config.yaml
n_layer: 11
d_model: 224
n_head: 4
n_kv_head: 1
head_dim: 64
d_mlp: 896
vocab_size: 1024
activation: "swiglu"
norm: "rmsnorm"
norm_place: "pre"
norm_eps: 1e-06
positions: "rope"
rope_base: 10000.0
rope_fraction: 1.0
qk_norm: false
attn_scale: 0.125
bias: "none"
tie_embeddings: false
parallel_block: false
init: "uniform"
init_std_qkv: 0.0345
init_std_o: 0.0428
init_std_up: 0.0493
init_std_down: 0.0493
optimizer: "muon_hyperball"
lr: 0.00918
lr_mult_o: 1.1
beta1: 0.95
lr_head: 0.004
grad_clip: 2.0
warmup_steps: 200
schedule: "wsd"
decay_fraction: 1.0
decay_shape: "linear"
final_lr_fraction: 0.0
batch_tokens: [32768, 65536, 98304]
seq_len: 1024
doc_mask: true
train_tokens: 359900000
steps: 5635
dataset: "wikipedia_en"
MLP neurons of a small language model. Each row is named by its layer, matrix (gate and up: input weights) and neuron, and shows model dimensions 80-175. Each number is 128 + 24 x the weight over its row's rms, rounded and kept within 0 to 255. A neuron's up and down rows have the sign that makes its largest values positive.
After each neuron's rows, "fires on" lists the tokens most often at its 100 highest values on Wikipedia text that the model never trained on.

L8.gate565 [143 113 189 129 127 168  86 145 151 133 146 130 138 110 122 118 122  58 115 134 131 173 119 135  83 118 115 162 127  95 100 102 137 136 143 114 117 127 166 135 119 125 161 130 124  99 124  96 117 115 148 141 128  95  68  95 145 156 137 114 119 143 168 125 139 149 107 155 151 106 139 117  98 141 108 151 135 145 109 148 106 111 125 112 133 122 124 143 164  87 125 173 117  79 136 105]
L8.up565 [170 111 153 137 126 134 115 158 128 113 125 103 124  78 129 128 127 106 104 132 129  42 134 160 147 115 138 120 123 125 122  89 171 159 146 138 170  86 134 148 100 138 149 103  96 145 118  97 136 109 109  83 126 107 112  86  84  96 114 101 115  99 148 164 136 131 130 105 121 115 144 162  91 152 114 114 129 109 128 109 140 121 144 132 169 112 148 156 113 139 127 161 149 110 128 111]
fires on: " and", ",", "est", " or"

L4.gate509 [134 109 136 130 159 127 106 135 132  99 131 121 140 150 101 126 151 115 141 114 148 119 193 131 179 117 161 146 119  99 152 100  72 153 163 115 121  93  94 130 137 129 151  93 150 167  68 105 155 148 111 142 165  64  99 107 148  97 128 105 123 115 135 127 106 123 119 141 131 124 116 130 105 135 117 140 142  78 126 126 126 114  99 119 108 139 115 112 110 122 114 149 130 114 123 104]
L4.up509 [142 119 131 147 167 127 118 150 170  75 100 124 157  84 140 132 167 107 141 113 126  95 142 145 154 139 101 162  98 118 129  95  87  80 143 167 110 137 114 131 132 167 148  79 139  96 112 113 147 136 132 100 208 165 126  88 129 111  99 143 134 129 119 142  94 115 102  89 136 115 151 162 127 130 120 118 125  95  84 171 172 133  89 141 128 153  93 135 113 119 125 156  83 112 105 105]
fires on: "av", "ical", "n", "'", "r", "t"

L6.gate500 [141 118 106 199 141 115 127  95 127 105 124 117 127 131 145 122 108 122 157 163 197  74  95 105 151 132 140 121 167 153 165 109 139 122 129 148 134  75 111  94 105 108 133 120 127 103 176 135  91 160 121 126 122 134 158  79 114 126  87 101 132 130 126 146 103 126 115 152 112 117 110 100 119 157 100 120 115 114  78 113 142 169 109 114 188 129 160 163  96 140  95 134 156 113 142 117]
L6.up500 [ 86 105 109 103 145 126 151 149 105 129 165 134 143 154 109 131 162 141 132 147  99 123  85 170 141 111 166 125 192 158 106 170 112 168  95  74 108 131 145 110 114 109 153 126 119 107 139 134 119 129 130 155  57 109 140 111 150 168 125 142  85  95 157 127 146 121 172 123 133 152 105 119  93 153 146 123 127 114  93 138 135 125 159  79 125 120 166 107 104  85 134 127 131 133 134 160]
fires on: "el", "ue", "ork", "ition", "on", "reat"

L7.gate264 [132 114 151  87 122 114 117 124 149 151 117 100 135 121 130 130 106  87 138 139 145 120 124 155  95  97 160 106 136 162 131 134 108  91  84 116 136 158 125 167 132 133 128 115 100 115 139 147 122 160 106 115 165  96 136 123 116  59 133 153 125 147  99 132 115 110 123 100 146 136 113 114 165  84 155 115  99 114 166 118  94 128 140 133  73 189 116 156 142 119 107  99 157 186 105 125]
L7.up264 [135 170 121 168  94 127 183 164 108 120 156 101  84 139  99 120  85 135  89 127 131 119 127 120 115 118 114  94 127 138 107 111 156 105 133 109 172 115 144 110  86 155  64 197 109 129 138 144 129 136 158 116  79 140  80 122  95 162 111 118 153 125 133 109 139 157 104 160  85 108 119 125 138 125 146 106 107 103 139 132 140 143 136 136 143 125 108 114 113 138 133 178 132 110 141 126]
fires on: "on", "a", " \"", "om", "im", "ur"

L7.gate28 [115 130 169  96 134 178 135 139 106 156 151 129 102  96 116 137 132  87 137 146 162 100 137 130 151  94 147 136 118 102 139 125 149 113 117  95 138 129  72  94 117 135 106 147 179 121 118 155 134 121  96 169 139 120  71 114 117 142 153 135 132 119 152 113 140 165 177 166 112  97 105 159 163 111 107 146 109 159  87 100  83 149  79  97 135 111  97 113 132  85 119 130 110 106 109 158]
L7.up28 [155  87 134  98 150 139  88 105 107 152 113 142 119 126  95 148 170 146 165 162 148 110  94 156 126  70 138 138 137 145 148 106 183 128 103 123 101 122 129 137 131 142  77 163 183 152 112 141 131 148 128 135 101 160 146 116 148 120 133 127  87 131 125 130 111 128 125 141 164 145 148 142 142 154 144  98 130 153 124 138 177 110 137 106  96 145 107  92 139  96 166 178 143 120  93 146]
fires on: "oin", "x", "ed", "any", "ing"

L6.gate655 [147 178 134 148 126 157 124 140 132 130 145 152 140 136  96 150 116  81 125  82 126  93 143 109 153 107 102 124 123 171 135 136 150  87 130 120 111 128 148  78 112 128 145 148 160 131 154 200 130  75 105 157 117 166 119 108 116 122 148 146 132 159 163 159 150 133 124 122  72 122 147 129 136 135 114 147 116 149 101 150 117  86 107 118 192 119 154 120 114 140  95 137 127 119 116  95]
L6.up655 [ 87 161 123 147 129 187  61 154 117 162 136  91 111 105 116  96 152 119 143 121 163 144 121 148  94 162  73 126 131 120 144 108 114 102 110 113 118 168 157  88 122 138  95 126 140 126 124 167 107 135 159  99 116 118 141 146  95 122 165 104  96 111 148 136 113  74 174 113 108 123 147 129 101 154 148 104 125 125 128 123 109  73 152 148 155 126 151 137 111  81 137 115 140 148 129 132]
fires on: "in", "ru", "ren", "at", "un", "p"

L6.gate70 [120 153 107 110 136 106 115 145  91 102 128 147 110  77 142 119 136 126 163 137  96 123 139 135 129 117 110  99  79 156 123 125  95 131 126 105 115 123 129 139 148 124 107  90 100 108 114 108 103 101 116 159 142 175 122 153 128  66 125 146 123 114  96 133 175 117 103 117 144 146 110 112 129 131  94 142 129 145 122 111 157 151 101 166 137 169  82 108 111 143 136 137 144 107 136 104]
L6.up70 [ 99  64 135  88  87 139 119 152 134 110 155 131 131 145 147 120 107 176 145 104 165 103 140 129 148 115 124  98 114  96 127 154 103 116 129 100  72 129 114 143 107 134 111 106 124  95 106 144 111 149 133 181 155 125 125 153  86 139  81 154 152 140  91 108 120 117 123 103 130 139 141 130 132 142 144 137 139 148  97 158 137 124 123 120 140 148 136 156 156 153 114  90 146  85 147 109]
fires on: "ab", "b", " b", "ob", "mer", "7"

L7.gate154 [136 134 105 125 117  90 139 176 129 124 117 145 138 124 136 145 144 155 155 105 141 153 139 107 145 139  94 155 140 107 113 136  95  76 115  94 128 140 108  86 154 164 124 124 125 134 120 153 130 112 131 135 145 141 150 130 116  89 144 178 144 106 160 139 123 146 111 139  64  96 114  67 145 131 102 102 153 130 135 122 126 126 123 100 126  90 146 106 111 107  74 124 152 108 130 132]
L7.up154 [158 135 134 171 135 137 138 143 142 127  82 143 150 157 111 129 104 152 125  99 130 142 156  92 150 144 114  91 101 129  90 135 146 121  82  73 119 117 106 127 131 147 136  98 130 105 131 144 121 127 117 145 145 126 119 139 142 129 143 138 102 156 172 125 121 100 107 126 102 129 156 112 145 163 128  63 158 184 159 151 121 145 207 142 132 109 119 116 108 144 100 160 131  92 164 110]
fires on: " (", "ing", "s", "ations", "es", "y"

L4.gate171 [147 149 147 156 178 126 135 137 102 125 106 107  88 111 122 138 106 156 130 140 135 136  86 104 150  88 148 149 121 166 137 129 107 126  94 133 119 147 127 170 116 150 116 100 116 158 126 171 121 106 142 147 121 144 148  83 133 133 150 132 133 126 155 152 128 122 121 149 125 146 119 185 125 125  95 172 129 131 157 135  90 190 132 132  92 153 145 133 130 145 162  96 109  94 160 111]
L4.up171 [133 136 138 150 132 162  86 158 124 130 100 117 110 115 101 119 135 143 137 115 140 115 155  88 104 113  94 113 136 172 111 134 176 134 105  76 100 167  85 155 141 119 167 105 124 122 128 111 143 129  83 135 104 127 116 110 124 170 110 152 104 125 128 125 102 154 152 131 135 134 132 112 146 165 103 121 129  72 127 166 101 125 113 129  98 161 129 143 125  95 206 127 129 144 119 148]
fires on: "om", "as", "av", "en", "t"

L6.gate156 [148 155 140 137 141 127 111 158 120 117 102 154 122 122 123 139 135 119 127 118 142 145 120 129  87 138 149 133 111 138 140 129  91 159 102 116 123 121 120 126 149 145 162 182 107 130 144 177 126 152  66 127  89 137 130 122 118 117 174 138 191 125 100 116 128 111 111 146 150 124 118  90 162 161 153  78 154 159 128 107 170 143 136 112 135  81 150 120 124 136 114 107 159  96 154 172]
L6.up156 [129 196 140 136 161 132 116 152 117 155 114 137 160 127 152 162 176 150 164 119 172 114 116 180 138 127 119 106 111 107 144 155  89 102 111 112  98 137 125 138 146 132 149 165 121 135 161 158 138 111 162 130 146 142 148 165  80 125 141 119 137 144 129  97 123 133 110 112 144 129 110 111 113 161 155  87 129 107 137 192 116 130  97 136 148  98 154 106  94 133 168 114 120 158 152 129]
fires on: " of", "an", " by", "id", "o"

L7.gate377 [120 102 118 160 170 135 127 111 125 140 125 155 138 146 121 111 118 133 123 102 163 144  86 160 126 143 135 110 124 111 119 112 106 182 173  85 160 153 156  99 136 126  88 168 124 124 124 159 126 132 111 116 140 158 135 139 159 147 129 122 137 102 106 104 113 116 135 156 135 141 159 104 187  88 109 130 165 151 152 118 160 107 113 101 138 102 100 109 113 159  72  99 108 132 139 158]
L7.up377 [124 121 106 136  60 123 122 103  97  88 129 162 143 120 112  96  96 161 120  89 111 134 178 146 147 131 145 132 137 171 118 113  98 144 126 146 113 179 108 120 132 134 100 147 136 114 131 138 113 113 158 134 147 175 136  88 100 138 166 107 137 102 158 116 158 150 139 137 138 128 114 112 101  93 154 156 136 120 116 145 119 108 145 106 136 108 164 107 133 145 133 103 120  75 159 160]
fires on: "l", "fer", "el", "it", "ost", "ong"

L6.gate787 [128 103 106  94 115 143 130 136 165  99 100 139  98 143 158 116 111 137  84 126  81 167 159  88 126 117  90 147 134 155 111 137 141 143 177 124  90  72 109 121  80 119 112 160  85  98 171  77 106 160 166 106 123 165 166 105 154 119 126 148 120 133 110 106 144 136 139 124 137 123 125 147 133  97 124 126 148  93 124 168 123  91 105 139 136 120 142  96 149 138 120  92 133 109 151 128]
L6.up787 [109 124  94 110 146 155 129  99 124 117 106 107  84 144 124 160 163 121 102  98  90 159 173 125 170 102  79 165 168  86 127 147 137 173  97 113 119 131 137  81 137  82 168 124 144 117 171 119  68 104 172 106 125 116 121 110 105  91 138 156 127 139 130 125 179 165 134 162 102 137 148 123  96 151 107 114 132 112 129 127 126 162 117 115 147 126 106  73  95 126 132 139 119 151 160  88]
fires on: "ed", "ie", "e", "et", "al", "g"

L8.gate151 [142 132 102  86  89 111 118  92 122 111 129 142 130 135 116 130 154 101 152 149 169 171 145 159 110  95 121 135 106 118 117 133 136 136 128 120 119 158 105 108 115 108 127 194  98  89 137 128  76 125 115 164 149 135 126 114 115  90  95 117 132 180 104 179 132 163 131 196 120  81 116 141  87 113  97 146 118 143 140 114 132 151 143 132 124 151  91 117 157  99 100 119 165 121 109  84]
L8.up151 [122 102 134 103 104 105 144 150 151  95 141 130  90 112 141 136 149 160 191 142 131 169 124 165 121  66  98 138  81 143 109 128 140 131 148 112  94 171 121 125 144 136 124 156 116 105 123 118  91 134 141 133 123 143  97 132 131 105  99 119 147 118 136 130 134 148  90 115 136 105 127 161  95 152 149 136 141 120 130  86  87 128 141 126 101 140 129 119 150 147 105  96 115 146 118 121]
fires on: "b", "ab", "ar", "t", "og", "v"

L7.gate511 [125 129 124  94 119 152 134 145  99 178 135 105 113 143 143 111 154 132 145  97 161 144 137 185 124  98 123 118 126 149 106 115 137 126 122 176 142 120 161 129 142 160 125 115 126 132 111 152  86 154 104 125 127 101 132 162 137  91 121 102 147 102 131 138 100 120 122 117 130 150 112 131 137 128 159 151  97 139 154 132 172 136 144 168 102 158 139 144 120 103 137 130 138 118 120 123]
L7.up511 [143 123 133 136 141 127 133 131  98 146 143 146 143 123  72 118 130 192 123 111 153 119 113  99 129 193 100 142 105 150 141 129 140  68 127 134 103  92 114  89 130 146 106  84 137 147 121  98 111 106 109 150 112 148 133  96 155 148 112 130 136 144 131 135  98 122 145 128 141 110 113 132 125 113 146 128 185 119 179 127 109 137 155 167 145 149 106 134 138  89 133 140 119 188 158 133]
fires on: "s", "ers", "ents", "es", "ans"

L4.gate857 [149 127 114 108  99 146 122 153 133  83 117 160 144 130 176 113 124 111 104 138 110  80 164 108  67 127 150 157 137 132 150 137 134 126 145 166 136  93 115 116 111 121  95  80  84 101 125 143 127  98 189  91 139 122 164 117 156 143 127 154 101 144 129 120 117  98 171  92 117 147  84  78 181 160 135 138 118  99 154 117 106 189 118 103 142 147 124 181 140 159 112 170 125 102  98 133]
L4.up857 [119 128  99 102  95 152 116 161 104 140  92 126 124 111 113 163 154 128 134 143 105 132 103 153 113 123 126 144 134 122  66 158 144 157 121 125 157  93 124 100 105  95 135 115 146 132 127 144  85 111 135 111 156 100  97 122 163 114 165 130  76 190 147 149 135 143 135 132 121 136 132 108 155 101 123 116  97 134 123 200  99 163 119 141 109 176 120  98 105 120 124  99 136 135  99 146]
fires on: "ad", "or", "ul", "al", "e"

L7.gate157 [119 132  91 122 146 114 194 208 137 144 124 158 116 127 138  96 104 131 112 163 167 131 126 128 147 127  81 113 140 105 138 143 123 161 168 155 156 134 125 159 130  98 134 152 141 111 134 166 131 146 126 127 159 119 119  94 123 135 119 118 108  98 114 180 142 148 108 180 120  58 117  88 145 112 123 141 120 118 133 171 111 162 156  98 146 142  95 132 107 132 176 140 133 145 108 144]
L7.up157 [ 87  96 171 135 111 140 133 160 121 115  93 152 115  93  84 110 165 150  90  77 116 128 135 116 124 120  94 116 147 126 101 107 115  87 135 149 107 130 136 102 173 136 126 140 136 129  74 143 156 117 158 172 136  73 121 134 132 142 108 144 101 125 147  71 139 102 127  96 172 140 110 146 169  64 124  93 114 122 128 113 152 126 109 132 128 130 119 121 128 140 144 149  91 129 120 118]
fires on: "art", " as", ".", "al", "ame"

L6.gate725 [ 73 141 120 141  93 119 162  72 102  82 112 143 164 149 129 103 141 111 156 119 111 120 124 136 150 114 153 112  90 121 121 106 121 130 120 130 125 163 114 172 115 137 127 146 140 127 162 167 113 123 131  96 124 119 110 158  93  64 146 107 173  99 141 167 176 146 105 125 165 142 108  77 115  87 140 136 147 122 179 130 105 113 105 128 103 142 149 141 101 115 115 139 125 158 139 183]
L6.up725 [166 122 111 153 132 139 150 145 113 120 118 127 126 123 151 148 103 127 133 152  98 146 108  95 166 116 115 113  91 119 138 126 143 143 129 121 130 132 156 109 130 138  64 117 137 120 165 125  95 120 142 140 140  87 139 139 100 132 187  84 113 133 120 138 127 146 113 107 189 125 123  87 144 125 119 139 129 173 161 151 140 120 104 121 135 156 138 121 115 119 127 107 128 128 162 140]
fires on: "um", "om", "am", "id", "ar", "h"

L8.gate700 [138  98 162 148 120 123 131 125 118 174 172 138 174 152 147 160 111 132 145  87 165 130 131 173 134  92 162 130 113 120 134 141 123 145 146 114 153 145 125  77 128 131 148 133 125 143 122 192  85 135  87 111 120 151 119 102 137 123 154 120 125  96 145 115 101 132 100 161 123 101 173 106 179 143 130 124 118 141 113  90  82 127  83 135 105  95 109 101 147 104 158 139 125 121  94  97]
L8.up700 [177 120 114 106 102 133 145 152 113 103 139 115 128 129 106 114 122 127 132 155 146 118 118 128 106 104  98  98 138 127 140 143  99 120 172 154 175 129 136 138 158 116 140 113 103 146 165 119 131 124  91 159  95 133 128 140 143 121 167 151 111 154 122 146 144 148 112 168 137  86 100 126 124 121 104 120 121  98 141 129 148 153 113 165 162 149 157 189  92 172  80 113 129 120 141 121]
fires on: ",", " and", " &"

L4.gate371 [148 118 165  89 131 145 155  84 116 123  96 125 152  88 134  94 131 107 138 167 150 133  83 111 124 110 195 123 106 154  87  96 103  88 127 125  88 159 127 134 119 176 157 105 167 135 135 140 121 133 115 104 129 122 111 130 156 107 163 132 134 138  96 154 114 141 117 119 166 131 119  94 140  85 135 145 144 123 180 136 124  67 113 160 134 149 107 127 120  93 139 149 129 113 145 146]
L4.up371 [129 145 133 160 146  99 177 108 128 147 124 106 127 106 121 159 142 123 118 154 181 158 101 110 105 134 160  52 127 146  97  98 140 161  78 145 113 161 115 155 128 150 110 121 130 138 132 148 122 116  95 146 141 116 169 134 160 118  71 146 144 160 117  91 124 160 126 142 121  92 146 146  59 112 128 141 168 123 155 154 147 126 107 154 197 157 109 130 121 123 152 117  99 146 147 163]
fires on: "c", "om", "ut", "ro", "on", "am"

L6.gate472 [122  83 129  99 157 152 149 130  75 161 173 113 136 132  89 112 151 140 161 101 115  91 153 121 108 163  95 170 153 100 130 106 121 143 117 137 115 135 148 136 151 122 136  96 152 114 153 130  97  95 134 157 135 136 146 157 124  96 122 129 152 141 157 160 145 135 118  91 113 112 123 112 130 143 135 118 121 131 145 145  88 112  60 111 114 104 119 143 100 109 132 127 126 151 111  85]
L6.up472 [113 157 110 117 139 126 151  87 153 123 135 125 110 134  89 123  85 147 118 135 139 146 140 128 133 126  89 110 128 155 128 153 105  90 107 130 100  75  79 122 101 126 114 126 141 142 116 136 118 118 163 160  64 130 112 156 136 167 111 120 111  64 127 145  63 122 151 128  59 143 166 145 122 140 144 112 148 147 150 138 126 163 159  91 125  87 117 125 120 182 132 135 127  99 123 109]
fires on: "y", "s", "et", "es", "g", "le"

L4.gate174 [129 162 123 109 124 108 121 121 102 125 142  63 140 125  94 106 127 106  96 138 148 118 165 129 124 139  78 147 154 132 125 109 118 122 188 154 185 126  96 140 162 122 106 119 130  94 159  97 144  94 131 143 166 123 116  87  97  75 108 137 122 130 146 129 120 148 135 133 140 118  87 136 123 116  92 115 147 149 126 179 154 145  79 133 102 108 101 128 143 137  82 137 116 161 137 138]
L4.up174 [122 139 136 109  93 125 147 162 147  93 115 104 135 107 121 137 145  91 148 175  98 160 170 160 140 144  85  82 122 113 117 178 102 150 165 128 143 111 121  77 182 114 131  99 100 141 133 120 103 144 103 139 113 128 127  86 108 123 116 122 140 131 144 144 134 129 118 129 140  96 105 127 139 142 143 125  89 118 120 125 154  98 132 132 173 164 122 164 118  96 144 155 114 129 133 150]
fires on: "h", "ot", "ob", "ied", "id", "ew"

L7.gate403 [150 142 134 134 100 131 116 161 113  97 124 126 134 112  93 123 117 121  81 114 156 159 167 118 136 112 119 136  84 118 128 118  68 153  95 123 166 110 134 115 172 110  95 164 168 137 149 134 152 134 106 119 139 139 128  99 163 153 150 132 125 116  99 112 159  59 117 145  91 129 145 115 170 110 167 138 121 104  95  99  96 151 129 140 166 176 151  96 144 108 105 155 149 172 156 148]
L7.up403 [147 124 131 122 104 168  85 132  92 187 140 138 114 135 107 126 130 144 143 130 136 131 132 147 154 137 113 150 128 126 160 119 112  79 109 125 102  93 100 135 118 159  68 139 155 107 136 170  94 133  89 150 108 105 127 168 133 118 180 106 150 147 132  91 128 102 139  77 140 102 132  95 109 138 134 119 153 130 178 108 108 120 138 103 132 104 152  72 145 156 119 182 125 120 152 121]
fires on: "an", "o", "at"

L6.gate568 [119 147 173 102 144 169 146 137 147 123 115 172 132 141 129 132  99 102 115  77 166 127 145 103 159 103  90 121 131 131 125  99  88 108 147 113 115 115 127 131 147 135 181 154 120 146 134 149  67 138 108 146 143 132 105 150 129 138 142 148 127 101 105 113 143  92 128 128 162 167 113 108 141  99 159 150 120  98 134  72  80 126 114 157 165 102 158 127 137  66 135 128  95 131 133 149]
L6.up568 [136 105 150 177 106  97  86 145  86 129 158 120 113 123 124 142 137 108 124 120 164 162 107 125 113 156 115 125  75 121 162  96  83 118 128  96 121 151 163 122 114 142 123 140 107 131 144 123 105 103 130 148 112 118 198 147 112 162 132 105 127 140 158  94 156 124 128 126  86 112  92 128 153 108 100 131 112 149 127 135 104 107 139 163 136 150 106  98 120 127 138 113 147 162 170 139]
fires on: "ag", "ur", "am", "at", "iz"

L7.gate601 [153 162 141 159 178 102 129 125 142 126 133 141 135 142 127 157 147 126 161 150 150  81 140 121 165 116 150 116 139 179 145 117 154 103  65 170 124 116  95 111 136  91 101 130 102 119 173 110 127  78 155 132 101 131 128 120 131  79 122  82 122 122 173 137 125 162  93 113  97 135 128 139 143 165 140 131 155 137  93 155 117 173 101  86 160 140 113 121 127 133 105  93 112  96 142 115]
L7.up601 [110 106 160 168 126 117 128  92 113 127 129  72 165 164 176 123 123 137 170 151 106 116 113 114  88 127 151 134 130 112 145 143 114 135 129 117 143  81 124 165 112 116 126 123  90 124 135 132 123 137 142 132 135 104 164 131 155 172  81 131 195 112 146 131 145 131 138 167  85  92 158 117 154 113 103 135  90 133 117 132 159  90 131 141  85 131 141 131 151 158 133 125 126 152 142 120]
fires on: "on", "if", "er", "ition", " ev", "pl"

L7.gate431 [147  78 166  98 100 141 116 128 122 116 144 151 176 132  89 111 123 127 138 177 157  99 142  89 102  97 144 133 147 120 103 134 117 114 139 138 159 135 100 126 100 140 141 111 176 158  92  88 154 148 113 110 156  86 115 113 134 133 174 118 147 125 140 155 150 121 118 124 112 116 111 153 132  99 121 164 126 136  69 110 123 105 123 130 171 122 101 119 132 128 146 107  69 122  95 142]
L7.up431 [137  68 123 132 114 135 119 108 132 175 124 135 167 116  94 146 132 128 123 159 147  98 133 110 119 108 131  64 154 140 129 118 129 128 116 137 165  96 110 100 145 112 139  93 155 122 111 159 111 135 131 121 162  99 123 125 159 108 128 109 145 132  81 159 160 156 143  95 157 142 114 130 109 129 118 122 177 128  89 158 141 145 145 133 122 145 160 162  91 110 161 117 117  96 137 131]
fires on: "ed", " as", " it"

L6.gate587 [155 101 109 129 146 116 120 140 150 112 173 120 139 125 145 180 110 100 138 126 116 151 147 158 113 129 117 124 101 120 105  77  79 130 147 124 157 143 145 101  98 128 129 108 118 105 119 117 128 162 160  79 153 139 188 149 142 141 115 117 143 144 145 114 130 116  89 122 129 116  91 136 109 138  85 106 112 139 169 130 136 127 119 149 107 176 145 103 177 143 101 153 148 118 138 118]
L6.up587 [123 148 125 147 145 162 146 172 153 151 142 147 131 152 118 181 160 173 110 119 154 147 158 184 103 165 116 142 102 141 135 135 140 212 152 175  89 108 157 131 112 105 127 126 130 142 154 123 168  79 136 117 102 136 121 161 163 140 120 117 108 134 171 120 116 177 100 131 156  90 126 162 148 133 150 172 101  83 138 172 171  98 132  90 164 148 118  91 142 109 109 135  97 114 112  99]
fires on: "ar", "ect", "p", "ent", "anc", "ow"

L7.gate636 [135 147 115 129 139 142 130 127 115 127 129  84 118 128 125 170 141 157 113 117 104 142  95 120 130 125  95 137 195 130  80 114 149 135  72  81 121 127 139 128 146 112 112 129 111  82  77 100 100 205 136 111 135 129 114 133 113 120 107 123 115  92  93 166  89 138 110 104  90 135  98  92 122 146 122 142 134 109 130  91  97 111 117 133 106 126 112 136  87 158 121 159 122 108  88 142]
L7.up636 [139 121 108 130 146 130 125 129  87 139 108 144 157 133 120 158 167 187 135 143 122 178 136 155 133 136 134 180 100 139 199 126 130 165  86  98 166 119 140 144 133 134 158 132 144 140 100 101 128 137 131 111 126  85 121 158 147 162 123 145 138 107 135 118 123  87 103 162 119 150 163 109 101 119  73  90 156 121 144 125 128 158 115 143 143 136 106 156 121 133 126 111  92  97 145 132]
fires on: " |", " m", "m", "\n", "vel", "ast"

L8.gate192 [114  82 109 150 137  82 134 130 134 152 127 128 112 113 114 176 124 128 155 111 164 116 161 143 123 164 124  97 135 120 130 155 145 149 120 178  86 153 135 121 139 123 141 175 135 149 140 135 131 177  88 102 131 166 135 114 134 196  99 151 101  78 132 152 101 165 140 162 126 117 114  51 119 128 152 144 107 183 116  90 119 134 119  96 153 109 152 124 102 117 162 118 129 108 142 155]
L8.up192 [127 142 124 137 106 136 151 137 158 154 125 135 141  90  63 114 148 155 176 109 176 164 138 145 136 147 163 146 152 134 120 106 112 144 125 149 139 116  76 166 120 112 171 193 144 102  42 139 110 150 111 120 159 117  98 112 126 202  94 168 102 107 185 125 164 148 131 146 152 113 149 154 165 148 141 132  91 177 138  97  98 138 124 149  72 117 105 104 117 131 148 127 105 175 125 131]
fires on: " as", " of", "-", "ome", "ame", "="

L6.gate724 [102 155 122 125 129 149 117 101  57 145  91 138 133  97 120 162 144 167 121 110 170 116 148 138 123 140 148  90 119 164  97 119 145 106 162 122  91 101 135  93 152 148  81 103 125 154 115 119 134 137 142 156 115 125 144 135 163 121 124 147 133 133 100 126 139 121 128  79  71 125 163 144 148 130 158 169 103 113 129 148 164  76 130 128  85 106 128 114 130 171 165 163 135 172  85 112]
L6.up724 [130 123 106 151 144 171 161 124  94 129  86 132 124 154 150 118 142 108 154 113 125 108 126 123 121 126  89 140 134 144 157 126 141  95 118 174  87 109 112 124 126 147 122 114 132 153 129 119 113 131 133 147 120  93  82 143 146 167 111 139 134 166 141 156  82 134 173  97 139 139 129 133 116 109 171 129 107 137 165 116 123 122 180 156 175 124  92 108 135 116 105 166 145  96  87 131]
fires on: "s", "ers", "y", " they", "ople", "ors"

L6.gate294 [138 144 101 155 128 154 136 125  91 173 136 146 178 115  72 129  91 155 106 121 145 146 135 166 107 147 115 150 119 117 122 121 184 163 109 142 135 112 135  78 166 150 114 117 134 146 104 132 101 130 142  90 100 130 132 152 153 137  86 123  89  98 108 186 129 117  80 118 103 109  93 140 125 115 105 132 120 103 133  87 124 117 143 144 118 158 152 160 111 150 126 172  94 119 123 125]
L6.up294 [105 137 151 135 152 151 136 119 131 118 131 105 148 117 130 103 137 133 114 152 128 112 119 122 112 163 145 122 159 102 162 108  96 117 115 147 151 139 116 110 147 121 167 110 131 105 140 137 143  97  64 126 106  86 109 138 134  96 122 105 120 164 128  84  86 134  77 148 136 138 126 108 138 126 137 114 176 127 115 136 173 114 116 124  85 135 116 132 130 170 144 133 129 102 110 122]
fires on: "ast", "est", "e", "ing", "m"

L8.gate595 [133 128 178 159 144 164 102 173  90 136 176 119 183 156  87 142 167 135 164 126 162 102 120 100 132 150 144 137 118 109 128 112 154 118 124  82 169 122 102 134  94 148 151 118 148 154 130 133 139 184  90 114 128 159  65 118 123 156 148 102 140 110 141 113 150 114 149 160 143  99 116 164  97 126 137 119 146 117 102 152 124  94 127 144 104 118 157 134 124 102 134 126 138 140 136 112]
L8.up595 [161 106 163  89  97 140  79 119 135 167 138 139 158  97 145 126 105  77 128 141 123  71 196 120 111 102 190 139 153 136 132 124 107 126 119 104  96 134 129 149 130 122 136 139 153 147 130  92 121 128 113 113 154  97 121 137 141 124 104 149  98  99  77 130 161 105 109 161 139 174 114 130 118 135 129 157 144 155 137 141 149 133 152  80 175 143  97 164 106 107 138 100 116 159 121 137]
fires on: "an", "le", " 200", "ic", "ed", "us"

L7.gate187 [126 149 150 119 136 141  99  78 161 115 153 165  90 139 151 133 119 157 143 140 141 112 155 118  84  98 101 142 134 128 109 108 167 135 137 189 175 128 177  82 155 135 114 114  96 135  86 134 132 114 156 178 115 118 165 132 105 181 145 128 101 149 138 160 152 133 131 114 122  85 148 110 103 137 123 125 117  71 107 132  71  93 155 108 130 110  99  91 135 131 102 153 122 114 172 138]
L7.up187 [121 100 137 146 161 140 144  95 149 159 180 169 143 191 133 141 132 152 118 132  77 144 158 155 122 143 169 151  92 156 151  58 138 177 136 140 146 116 138 135 125 111 135 163 108 144 120 124 141 129 159 101 122 146 154 109 129 107 137 144 125 173 149 155 122 114 147 151 168 126 161 153 137 138 143 148 119  95 117 149 132 120 119 127 138 154 133 150 123  84  89 112 118  94 171 135]
fires on: "ar", "p", "o", " pre", "t", "ro"